config.yaml
n_layer: 15
d_mlp: 1728
norm_place: "pre"
norm_eps: 1e-05
rope_fraction: 1.0
qk_norm: true
init_std_qkv: 0.016
optimizer: "cautious_adamw"
weight_decay: 0.0
warmup_steps: 266
schedule: "wsd"
decay_shape: "cos"
doc_mask: true
MLP neurons of a small language model. Each row is named by its layer, matrix (down: output weights) and neuron, and shows model dimensions 416-479. Each number is 50 + 15 x the weight over its row's rms, rounded and kept within 0 to 99. A neuron's up and down rows have the sign that makes its largest values positive.
After each neuron's rows, "fires before" lists the tokens most often just after its 100 highest values on Wikipedia text that the model never trained on.

L3.down230:44 60 82 49 45 67 59 54 54 57 44 62 44 52 45 59 51 50 54 46 71 43 58 43 52 63 67 61 62 40 44 47 86 19 60 22 38 52 51 79 59 34 37 47 50 66 50 28 31 69 49 58 58 34 59 36 53 52 65 59 27 93 61 55
fires before: "\n", " The", " He", " This"

L8.down297:57 59 62 66 84 51 60 50 72 49 66 52 65 62 42 50 59 49 63 52 24 81 65 48 55 12 65 65 83 50 64 60 66 49 51 54 71 40 74 35 37 58 40 57 42 54 51 40 18 72 52 70 36 27 47 72 41 39 59 17 73 77 32 66
fires before: " |", " 0"

L10.down603:29 55 25 22 57 58 40 73 30 60 54 40 43 72 39 46 32 36 48 46 22 57 60 34 63 55 50 67 51 83 48 74 21 43 38 87 48 37 66 41 25 31 56 63 95 62 44 67 35 42 40 44 51 59 20 30 54 72 47 61 55 50 63 28
fires before: " |", "|", "\n", " was"

L3.down363:61 40 54 15 55 48 48 67 60 73 25 49 59 80 45 28 67 52 91 38 27 58 34 49 24 58 28 41 56 51 78 49 65 37 31 58 31 46 38 45 41 25 41 47 67 55 39 54 79 47 02 41 66 63 52 34 43 53 44 29 37 49 51 52
fires before: "\n"

L8.down307:47 48 57 53 82 74 71 70 54 66 41 38 43 63 54 37 73 50 75 37 60 53 68 49 22 72 65 41 48 58 46 59 47 31 30 68 48 44 54 16 42 44 58 61 39 51 26 20 46 67 29 54 49 44 65 44 45 61 61 31 30 50 36 74
fires before: " |", " /", " the"

L10.down1007:62 58 46 42 40 59 30 63 49 60 63 72 70 57 31 53 57 42 37 26 38 50 54 31 44 45 44 74 48 28 65 49 01 64 38 24 50 34 31 45 21 54 53 45 41 51 47 47 38 71 61 73 54 39 58 36 65 46 50 51 26 25 48 65
fires before: " |", "\n", " ===", "D", ";", " Antal"

L8.down358:24 74 43 44 65 64 44 59 53 32 28 49 31 39 77 42 80 36 68 04 56 43 45 43 25 51 28 44 53 47 61 66 62 09 56 68 48 25 46 70 19 46 57 63 53 64 59 53 64 52 53 62 49 56 38 48 57 60 33 41 34 43 41 51
fires before: "\n", "The", "-", "In"

L10.down1027:66 31 55 56 37 73 45 83 85 32 60 61 61 48 55 55 41 50 54 30 00 44 45 42 60 44 57 55 46 59 50 46 47 53 47 60 39 63 48 50 51 41 56 48 63 50 44 50 38 17 48 60 57 39 56 45 57 70 54 54 51 67 28 64
fires before: "\n", "In", "-"

L10.down399:57 39 82 68 62 50 51 36 52 34 67 80 35 57 57 36 23 54 44 37 94 88 42 66 68 49 49 37 37 44 45 59 45 54 45 22 54 64 79 66 76 17 39 32 40 55 20 55 31 36 56 29 40 39 57 38 41 27 51 59 56 40 43 77
fires before: "|", "|---|---|---|---|---|---|", " |"

L10.down1575:38 52 41 34 50 67 35 41 46 61 79 39 51 61 65 54 69 47 60 29 38 48 33 45 57 33 42 50 57 59 51 77 61 42 37 76 65 51 45 44 37 54 42 56 75 54 53 34 45 45 46 37 56 67 26 36 52 34 45 51 63 53 35 37
fires before: "\n"

L10.down934:67 50 37 55 34 31 62 68 31 45 47 63 58 60 57 71 63 56 44 62 21 50 44 62 54 53 48 46 67 51 63 58 52 53 52 54 50 36 46 59 27 54 39 64 33 28 35 56 46 44 43 52 48 58 59 55 42 56 47 24 72 60 28 38
fires before: "\n", "-", "|"

L8.down590:45 33 57 58 62 37 52 53 68 49 77 60 55 68 41 61 44 67 32 40 42 60 57 68 57 45 54 52 24 51 49 63 42 56 65 37 52 46 47 51 21 69 47 42 51 40 49 57 62 72 18 35 34 78 41 43 50 46 51 46 21 52 38 26
fires before: " 0", " 2", "\n", " 1"

L8.down153:49 18 43 66 37 31 30 61 35 66 55 46 44 77 51 65 65 74 44 42 37 44 45 26 92 36 66 45 50 51 55 64 52 65 50 45 70 59 45 61 26 76 51 73 55 94 51 17 69 67 47 43 61 52 35 64 46 20 43 53 52 73 51 46
fires before: "\n", " He", " In"

L3.down309:60 87 53 79 59 31 41 41 46 82 57 62 45 47 71 46 66 75 63 55 68 57 54 50 32 56 58 39 38 37 36 55 60 34 46 38 38 74 54 45 60 42 56 43 60 46 58 64 20 31 23 25 24 60 68 53 24 51 49 62 55 35 52 52
fires before: " |"

L10.down562:57 34 58 44 47 63 26 76 54 37 53 46 64 65 66 57 48 44 68 22 29 59 41 40 55 53 54 59 47 66 61 27 52 60 50 57 36 36 56 41 54 66 48 64 53 58 41 63 60 56 47 38 41 49 35 31 65 55 56 50 60 54 58 58
fires before: "\n", "-"

L8.down241:50 54 56 74 65 93 35 41 42 52 49 39 47 64 52 57 42 40 15 44 61 52 55 64 49 54 49 45 46 49 63 28 52 56 45 56 33 37 58 45 72 60 75 37 53 59 61 40 68 58 59 40 26 63 73 61 44 50 30 62 44 63 63 40
fires before: "\n"

L3.down1353:68 39 36 63 54 44 64 42 56 46 48 43 49 14 44 43 48 35 72 55 57 66 44 65 56 44 22 44 61 54 45 25 50 44 43 64 38 48 38 82 46 52 55 46 63 43 72 45 59 64 49 23 52 68 31 58 52 56 54 53 64 34 37 52
fires before: " |", "\n", " He", " In", " The", " the"

L8.down1611:43 73 63 48 51 42 54 58 39 33 42 66 38 43 38 55 66 37 47 40 86 62 45 40 51 62 68 51 45 51 68 40 72 42 61 41 52 84 64 24 38 50 26 38 55 44 83 72 51 78 88 44 26 41 53 42 44 53 43 70 53 43 60 52
fires before: "-", " 978", " —", "\n", " by"

L10.down1567:50 41 51 42 62 38 31 27 63 32 70 50 48 34 55 42 52 31 43 58 68 63 49 70 28 65 69 61 76 59 82 31 33 46 58 44 51 37 42 56 35 57 49 44 59 32 55 58 32 63 53 69 64 43 13 38 37 08 46 59 41 22 30 68
fires before: " |", " Candidate", " ", " Votes"

L3.down655:55 62 33 56 62 50 51 57 77 46 40 49 67 49 62 24 26 36 58 71 49 55 34 49 23 43 57 32 86 45 50 58 30 27 48 34 45 66 13 28 52 56 72 83 45 49 49 51 44 58 77 48 57 18 66 76 27 38 25 42 28 45 60 50
fires before: " |"

L10.down395:58 65 51 64 28 56 38 79 57 44 60 69 48 65 45 23 52 71 79 76 42 70 50 65 35 44 34 63 27 51 53 31 67 61 23 18 55 47 28 61 50 52 50 71 19 67 24 68 38 32 57 31 42 47 42 50 39 54 46 63 47 48 61 32
fires before: " |"

L3.down588:24 72 67 50 74 40 48 53 61 44 65 50 36 53 51 52 32 56 46 43 43 48 50 50 44 55 46 68 46 51 70 49 69 42 57 45 45 44 50 50 37 24 23 16 49 37 47 60 28 64 47 39 28 46 44 56 36 60 42 34 54 25 61 31
fires before: "\n", "|", " the", "-"

L8.down1725:42 55 56 42 38 39 76 48 51 24 65 48 60 39 13 49 59 48 44 70 82 34 55 70 51 49 36 26 43 42 55 49 75 72 72 39 50 67 45 85 67 26 52 48 61 56 73 22 53 76 61 65 70 85 65 55 48 54 57 45 46 38 36 77
fires before: "\n", "-"

L8.down1441:44 55 76 31 19 52 73 77 60 21 43 45 65 37 73 54 46 52 52 70 51 59 71 54 38 53 60 35 47 32 64 46 41 44 58 36 53 58 07 58 51 51 57 63 33 62 50 51 29 61 40 48 82 31 43 41 77 44 44 26 60 40 50 31
fires before: " |", " 1", "|", " 0"

L3.down1266:51 55 42 69 69 44 19 25 75 55 48 31 49 21 24 83 36 34 67 56 42 56 54 59 63 52 36 57 65 54 74 54 47 66 40 54 59 44 22 60 61 43 42 60 63 68 50 75 32 45 63 38 24 40 32 60 69 56 43 17 30 41 66 65
fires before: "\n", "-", "|"

L8.down904:55 44 50 17 38 69 46 76 27 38 46 69 45 43 86 36 25 58 38 57 48 49 42 78 58 44 74 70 67 47 79 50 41 63 54 21 35 42 56 56 21 49 17 64 64 65 76 82 33 60 14 26 27 26 47 61 53 33 44 51 67 39 55 54
fires before: " |"

L10.down1579:47 46 55 69 58 55 37 59 47 60 33 68 61 49 80 71 59 64 50 44 03 53 42 42 43 45 57 45 35 64 55 32 52 53 48 40 55 51 28 65 40 71 48 68 62 27 41 62 63 35 48 58 68 44 65 27 36 37 50 33 70 60 58 44
fires before: "\n"

L8.down1510:32 49 48 61 44 21 49 73 66 56 44 69 54 64 78 50 86 59 60 66 43 42 44 24 43 54 62 37 44 65 69 37 44 39 40 86 64 76 22 61 23 62 42 47 50 53 39 49 53 35 24 31 42 65 69 46 42 51 48 55 44 30 46 40
fires before: "\n", " the"

L8.down1151:38 68 56 66 49 47 65 54 62 55 64 58 47 42 28 75 51 69 55 57 64 43 50 38 18 45 49 58 74 54 61 70 30 32 72 50 32 26 65 42 12 51 35 57 28 22 39 32 43 65 44 33 52 32 11 88 70 35 34 19 58 21 22 69
fires before: " |", " first"

L8.down694:44 52 44 47 69 25 58 65 39 29 59 54 36 70 60 53 53 38 26 79 27 63 22 48 26 47 52 70 41 55 34 37 61 79 54 27 59 43 21 59 61 47 45 43 16 50 59 56 43 76 48 43 36 22 58 57 48 38 21 29 46 70 49 40
fires before: "\n", "|", " ", "=="

L10.down1158:49 60 33 51 45 68 41 70 26 67 69 46 64 51 59 50 39 43 65 51 62 41 51 58 12 26 65 69 52 41 69 47 68 42 46 33 30 48 49 40 31 53 62 45 50 27 64 55 57 45 39 68 41 67 21 56 61 30 39 56 67 34 28 56
fires before: " |", "\n"

L8.down1157:14 59 83 43 57 59 73 44 41 56 52 46 28 51 59 62 59 51 54 59 96 74 59 72 54 49 40 42 56 48 51 55 93 24 47 33 33 41 43 56 53 56 66 20 57 28 50 69 31 20 55 34 36 83 45 75 33 44 54 39 53 56 37 47
fires before: " |"

L3.down1607:50 43 52 90 62 25 41 36 45 86 63 49 62 58 57 50 39 68 78 54 37 12 74 31 57 41 44 35 52 38 82 63 54 47 69 52 28 65 45 57 54 59 23 42 48 54 42 33 49 54 19 44 54 39 45 55 51 46 55 61 66 83 61 41
fires before: "\n", " -", " He", " The"

L8.down808:46 52 55 41 41 35 63 68 45 30 29 30 61 31 52 47 57 47 37 48 46 56 39 50 54 75 24 51 51 36 36 44 40 72 36 55 67 32 58 14 62 57 38 79 36 79 60 30 49 41 52 60 52 66 56 51 54 66 23 41 29 56 66 69
fires before: "\n", "-"

L10.down1582:60 58 51 73 67 57 39 44 64 46 54 68 54 46 60 67 59 30 52 63 68 71 63 40 41 55 62 58 70 85 28 55 40 46 68 53 46 33 49 56 36 54 29 58 54 47 61 40 54 71 26 48 49 24 61 69 43 57 46 10 60 73 25 64
fires before: " of", " for", " in", " |", " and", " He"

L3.down1254:47 52 56 29 41 69 79 41 51 40 30 46 74 50 28 37 21 35 59 64 28 69 76 35 26 57 24 47 47 56 37 51 47 31 57 54 25 60 71 47 52 31 50 45 62 42 70 58 61 72 42 47 60 53 38 37 50 60 52 57 65 29 46 59
fires before: " |"

L8.down1642:39 39 51 50 47 03 69 64 40 56 88 62 65 55 63 30 58 56 47 63 07 47 63 39 47 48 37 55 67 51 29 17 64 65 44 53 43 71 33 58 26 63 38 41 44 35 52 42 75 43 32 35 60 35 51 59 26 26 46 49 36 64 48 44
fires before: "\n", "-"

L10.down540:37 56 47 66 51 31 44 22 55 39 45 62 63 32 27 51 34 68 44 54 76 08 49 53 71 25 41 52 47 45 57 40 40 76 60 57 42 48 49 49 50 61 53 51 79 65 61 35 46 47 63 54 42 54 56 70 38 53 47 54 36 56 63 49
fires before: "|", "\n", "-"

L10.down304:26 69 64 52 57 53 86 62 55 52 50 25 35 39 36 62 71 45 59 56 59 27 41 36 55 35 30 49 59 46 82 47 25 54 57 38 33 57 60 62 47 43 48 36 49 55 76 41 33 36 52 39 60 31 41 71 74 59 70 35 55 57 27 36
fires before: " |", " Illinois"

L10.down844:39 43 48 50 48 35 61 71 42 74 79 42 62 36 61 51 60 45 38 62 52 64 66 69 71 90 55 19 47 64 54 42 75 46 35 53 44 42 87 67 65 48 63 51 38 65 38 43 08 45 39 54 37 46 41 19 70 47 38 68 58 26 43 63
fires before: " |"

L3.down295:39 67 47 66 68 63 27 44 68 56 55 66 60 59 50 63 50 53 52 26 48 58 51 41 43 21 40 55 38 28 69 47 55 81 29 50 29 47 75 29 58 77 27 73 40 47 33 33 47 47 31 36 22 54 58 37 49 53 28 55 45 63 55 72
fires before: " |"

L3.down345:73 65 46 28 56 50 54 66 49 52 47 59 57 72 35 63 39 45 76 44 47 28 21 30 26 60 27 50 38 43 58 39 51 59 45 57 38 67 38 69 40 53 45 46 43 75 38 42 47 80 25 46 54 50 75 43 46 67 64 27 47 94 46 49
fires before: "\n", " He", " The", " She"

L3.down500:47 44 42 54 29 20 49 56 57 20 30 65 65 39 02 36 44 21 41 41 50 62 44 47 47 51 53 48 30 71 24 44 50 56 36 52 34 69 47 54 60 37 49 71 49 73 30 90 51 52 56 22 21 41 61 26 46 52 65 39 48 45 50 53
fires before: "\n", "-", "|", "L"

L8.down290:73 77 55 51 61 44 66 41 54 58 44 50 60 43 50 50 39 50 76 60 58 47 59 78 67 39 76 44 65 41 67 66 45 30 60 48 77 27 67 41 52 61 20 48 45 51 52 12 62 30 43 58 32 51 76 45 32 45 63 56 38 71 74 56
fires before: "|", "|---|---|---|", "\n", "|---|---|---|---|", "26", "|---|---|---|---|---|---|"

L3.down325:56 40 46 43 63 42 26 72 62 65 46 25 50 60 48 62 37 50 18 44 65 56 68 43 73 76 42 21 61 54 86 46 59 52 40 40 40 58 53 59 49 49 22 47 56 59 60 71 46 63 27 41 26 07 53 69 54 64 54 59 17 55 65 58
fires before: "\n", " He", " In", " The"

L8.down975:56 63 42 49 44 47 27 65 48 53 71 48 43 43 66 48 37 50 43 50 45 38 35 37 46 36 81 52 35 58 49 63 49 45 50 68 33 65 41 50 61 57 49 22 85 45 29 19 62 49 38 57 45 71 43 59 26 54 59 74 63 45 28 62
fires before: " |"

L3.down548:49 59 49 53 55 39 78 42 44 50 43 55 53 64 25 36 59 54 64 35 60 27 47 44 38 33 53 47 50 26 38 42 75 50 71 32 30 52 52 68 58 80 42 48 65 71 62 24 54 61 50 39 65 42 62 34 33 32 53 38 37 46 68 64
fires before: "\n", " The", " He"

L10.down1562:46 56 56 48 41 86 08 38 43 42 43 62 65 48 74 56 30 41 34 65 60 99 32 55 50 39 54 55 47 37 52 58 29 65 61 44 50 31 58 65 63 52 41 49 63 40 78 57 37 46 49 44 32 65 53 54 29 16 58 38 57 38 48 51
fires before: "\n", " |", "|"

L8.down299:39 45 56 54 45 51 69 54 66 39 51 53 60 48 50 35 68 63 53 57 37 37 62 33 13 33 31 54 25 65 64 53 65 65 54 50 55 50 46 39 53 71 38 40 49 61 57 34 36 50 56 55 21 43 69 43 25 57 28 38 56 18 73 52
fires before: "\n", "-", "In", " the", " |"

L8.down195:36 39 62 25 58 19 27 80 44 59 33 75 50 30 31 68 44 34 41 47 48 42 31 58 88 59 53 47 47 50 43 38 64 54 46 44 38 46 55 61 53 61 61 50 29 71 29 49 43 54 37 65 58 42 60 38 40 57 37 63 20 33 49 55
fires before: "\n", "-", "|"

L3.down1350:36 57 63 60 55 80 42 18 67 43 28 67 58 58 65 54 52 69 67 23 63 26 44 67 21 33 64 48 35 55 45 67 44 50 40 45 40 42 45 49 46 52 29 48 61 55 46 21 52 58 73 72 69 55 39 36 17 78 27 62 44 54 69 71
fires before: "\n", " %", " ±%", " Length"

L3.down622:59 51 55 57 40 34 69 37 59 44 37 49 50 92 32 55 46 50 52 66 27 25 54 55 36 65 45 42 31 52 62 48 56 78 54 50 17 43 59 66 44 56 27 53 84 81 64 49 49 99 35 55 66 24 46 36 52 52 40 44 57 97 66 40
fires before: "\n", " The", " In", " It", " This"

L10.down1079:40 43 61 84 65 36 54 67 42 49 32 40 56 48 57 62 38 54 57 41 46 15 41 24 47 49 48 54 53 52 45 42 58 54 58 37 48 45 53 58 50 67 49 50 60 39 43 43 58 45 65 74 37 26 51 59 24 51 53 58 41 65 44 42
fires before: "\n", "-"

L3.down1681:47 26 69 42 60 38 44 55 67 60 32 46 61 75 30 41 52 19 60 57 29 77 66 52 65 49 58 55 53 55 65 44 53 51 53 66 45 37 29 69 46 45 39 68 57 65 57 64 70 47 56 47 57 54 39 53 28 52 63 46 41 45 62 73
fires before: "\n", "-"

L8.down375:45 54 53 68 44 54 38 70 67 46 46 56 46 58 65 56 40 52 56 58 20 51 37 49 50 48 60 47 62 55 70 28 60 62 39 50 39 49 43 34 41 60 31 51 47 54 43 65 71 14 49 44 58 48 37 42 36 53 49 26 61 29 53 46
fires before: "\n", "-"

L8.down1154:80 52 40 55 51 53 58 42 37 65 77 43 76 33 37 30 39 42 60 57 55 78 32 57 57 61 50 56 39 14 46 72 21 61 70 58 66 62 36 45 76 60 38 59 72 72 57 50 64 39 50 22 67 54 36 47 31 36 64 24 70 66 54 58
fires before: "|", "|---|---|---|", "|---|---|---|---|", "-", "|---|---|"

L8.down1068:25 50 31 54 45 56 29 62 53 58 42 53 73 65 69 51 47 41 53 52 37 42 46 39 41 53 44 29 38 61 50 33 59 40 50 61 54 46 48 10 39 67 44 63 42 53 55 81 44 28 23 59 20 47 60 53 56 58 52 31 37 56 46 28
fires before: "\n", "-", "The", "In", "A"

L3.down635:41 61 55 30 49 72 54 71 73 34 37 60 37 47 51 33 34 39 62 40 52 52 53 70 51 54 66 53 40 32 83 48 45 53 49 57 35 42 35 77 44 59 43 38 33 45 29 50 50 51 39 22 58 42 51 58 44 57 45 58 49 60 64 69
fires before: " |", " million", "4%", "2%"

L3.down1580:47 50 47 57 41 38 61 53 65 71 35 52 52 53 41 21 73 33 56 45 39 39 23 48 28 61 31 52 55 43 67 51 58 43 59 27 54 30 45 57 42 45 45 60 60 65 82 52 71 43 46 36 44 44 75 31 31 60 48 21 53 59 55 51
fires before: "\n"

L3.down1293:66 58 45 77 44 66 26 61 63 36 67 42 40 31 24 62 46 55 32 56 47 41 40 60 47 40 30 54 65 60 44 44 22 26 50 44 64 36 60 45 69 44 49 18 55 62 68 42 31 50 70 56 58 35 44 79 72 58 51 72 33 36 33 58
fires before: " |"

L8.down1365:48 53 57 57 41 57 48 59 55 28 29 39 43 29 66 66 44 64 57 64 21 58 49 40 52 47 37 57 50 42 76 53 69 57 52 54 72 37 45 33 49 44 44 59 34 59 63 49 29 40 52 46 54 41 54 29 32 52 40 35 48 67 68 64
fires before: "|", "-", "\n"

L10.down232:36 57 54 24 51 41 38 52 62 28 63 41 56 63 61 53 57 42 51 61 49 49 64 62 47 85 36 22 48 81 65 26 45 42 51 43 28 33 38 41 25 56 62 54 41 45 60 51 44 15 61 57 75 39 80 46 65 58 52 66 63 46 48 44
fires before: " |", " 2"

L3.down833:26 46 54 53 54 54 55 28 74 58 65 38 28 61 49 46 47 31 39 70 48 44 59 34 30 29 67 63 42 31 52 96 25 20 63 33 10 60 71 55 59 46 59 51 35 51 57 49 11 42 54 35 50 62 44 62 09 64 65 57 67 37 41 52
fires before: " |"

L10.down307:56 46 47 70 29 53 58 73 62 31 65 63 57 43 33 72 44 47 39 89 56 62 57 36 57 47 36 52 28 86 30 52 48 83 76 33 51 37 38 57 29 49 35 46 63 62 56 47 38 55 40 53 52 39 24 40 39 51 42 87 43 69 58 24
fires before: "\n", " ", " 0", " —"

L8.down346:69 49 53 38 46 59 39 41 40 47 75 67 62 42 44 32 59 32 52 49 63 43 74 40 58 51 38 84 27 44 53 28 54 56 38 25 25 60 64 72 62 54 91 10 18 36 38 40 62 65 54 53 40 22 85 35 59 59 63 65 45 66 49 55
fires before: "\n", " the", " ==", " it", " he"

L10.down497:49 62 58 39 69 42 35 68 60 59 74 61 42 63 46 25 69 37 28 73 77 41 68 64 49 29 62 51 57 37 31 53 43 56 75 42 61 59 42 50 54 48 47 41 63 44 28 31 28 50 44 18 41 48 43 63 48 35 52 47 24 61 47 52
fires before: " |"

L8.down444:66 36 40 42 60 56 52 65 67 43 62 61 68 37 25 43 65 39 48 65 45 31 35 43 67 41 52 60 45 68 31 46 87 52 41 47 57 35 55 51 36 60 11 69 40 66 11 37 46 52 51 46 08 55 57 58 35 41 46 32 34 37 43 51
fires before: "\n", "The", "-", "In"

L3.down1504:43 63 26 67 45 58 45 27 48 53 45 59 64 47 39 49 69 42 45 21 50 43 35 68 04 27 27 54 63 50 52 57 62 64 47 37 41 72 25 49 34 56 43 50 77 58 68 55 42 65 73 54 34 38 58 41 36 46 46 45 42 40 42 70
fires before: "\n", " ==", " %"

L3.down916:63 61 45 50 40 46 54 26 62 56 49 45 45 63 49 45 68 63 75 67 53 39 34 30 50 48 71 21 54 43 48 44 58 43 47 50 71 54 40 50 31 70 55 59 44 23 17 42 23 72 67 61 38 74 36 41 51 49 63 46 36 53 64 28
fires before: " |", "ar", "\n"

L10.down206:50 31 38 74 69 76 40 77 31 39 69 38 54 63 43 71 79 61 50 61 66 56 41 64 36 55 32 42 42 38 44 41 63 50 53 62 76 26 67 42 20 57 37 60 56 64 53 56 53 40 24 34 31 56 33 44 55 31 34 57 49 52 53 31
fires before: "-", "\n", " a"

L10.down818:75 25 45 48 34 54 62 73 84 68 40 50 52 59 42 35 32 17 36 53 41 66 48 38 50 83 48 32 54 48 73 68 48 58 45 52 61 17 53 60 44 45 51 53 44 57 47 58 53 68 32 57 50 33 85 53 62 68 58 52 57 50 53 42
fires before: " |", " (1"

L3.down658:58 45 47 37 57 38 66 67 34 46 66 18 46 51 72 59 60 40 40 67 73 46 59 24 73 71 44 40 50 56 69 61 60 54 74 75 46 45 63 53 27 48 17 46 37 32 38 28 54 60 76 41 22 40 94 67 35 64 50 50 48 42 30 67
fires before: " |", " player", "\n"

L3.down232:75 33 75 77 52 57 36 40 50 54 48 43 59 37 40 78 01 53 57 45 64 60 64 61 48 56 23 46 58 48 65 34 25 48 84 48 44 27 31 44 68 56 37 51 92 73 24 52 30 47 48 34 38 30 60 49 57 53 57 40 56 50 66 47
fires before: " -", "-"

L10.down720:37 36 45 74 50 35 67 44 37 51 31 62 50 78 33 60 63 73 42 47 53 32 38 38 40 66 47 51 78 48 32 38 35 67 56 35 59 46 49 27 34 58 48 86 41 63 60 55 69 52 53 32 61 28 57 73 72 40 38 63 46 62 49 37
fires before: "|", "\n", " |"

L10.down1498:58 38 64 25 32 58 51 73 73 17 53 61 53 21 34 37 30 37 40 64 22 78 62 43 47 48 36 49 52 29 70 48 46 75 35 50 48 59 29 63 46 59 85 50 29 46 98 58 27 76 79 53 77 39 62 47 57 67 55 36 26 49 55 50
fires before: " |"

L3.down585:62 48 81 53 47 34 61 40 49 57 53 44 60 87 33 69 35 53 60 62 82 16 28 46 64 39 30 59 37 52 99 46 78 63 44 67 45 50 35 46 70 33 33 46 60 85 34 60 43 99 40 52 49 52 63 52 50 27 68 41 29 99 53 55
fires before: "\n", " The", " In", " It"

L10.down602:44 79 48 68 34 69 69 63 68 32 64 59 57 67 43 57 60 22 40 60 56 62 46 52 26 28 35 68 74 37 44 87 26 45 54 46 43 71 50 49 39 38 80 55 57 51 44 37 55 54 48 45 57 41 52 57 54 62 53 44 35 34 27 58
fires before: " |"

L10.down1294:46 43 76 68 54 69 49 65 46 46 61 19 67 31 43 43 46 36 43 48 51 32 20 70 46 41 42 65 61 26 56 52 47 67 57 58 35 58 54 56 50 49 47 48 73 59 44 38 64 41 21 61 38 61 63 59 56 30 49 57 45 65 46 42
fires before: "\n", "|", "-"

L10.down251:43 51 46 39 33 48 48 77 50 32 48 59 45 54 74 70 65 55 55 47 00 76 41 49 52 47 49 41 47 61 31 31 46 45 48 46 49 35 51 43 50 69 43 48 44 50 53 54 58 21 65 35 43 44 36 35 55 52 46 45 69 50 50 43
fires before: "\n"

L10.down1024:54 48 38 42 42 50 58 74 60 62 60 49 31 53 36 49 59 51 54 77 33 40 53 57 44 85 64 30 61 70 30 33 58 25 40 57 48 54 55 56 34 42 54 76 69 33 20 29 41 41 70 74 59 46 58 44 31 71 48 63 56 16 63 25
fires before: " |", " 2", " m"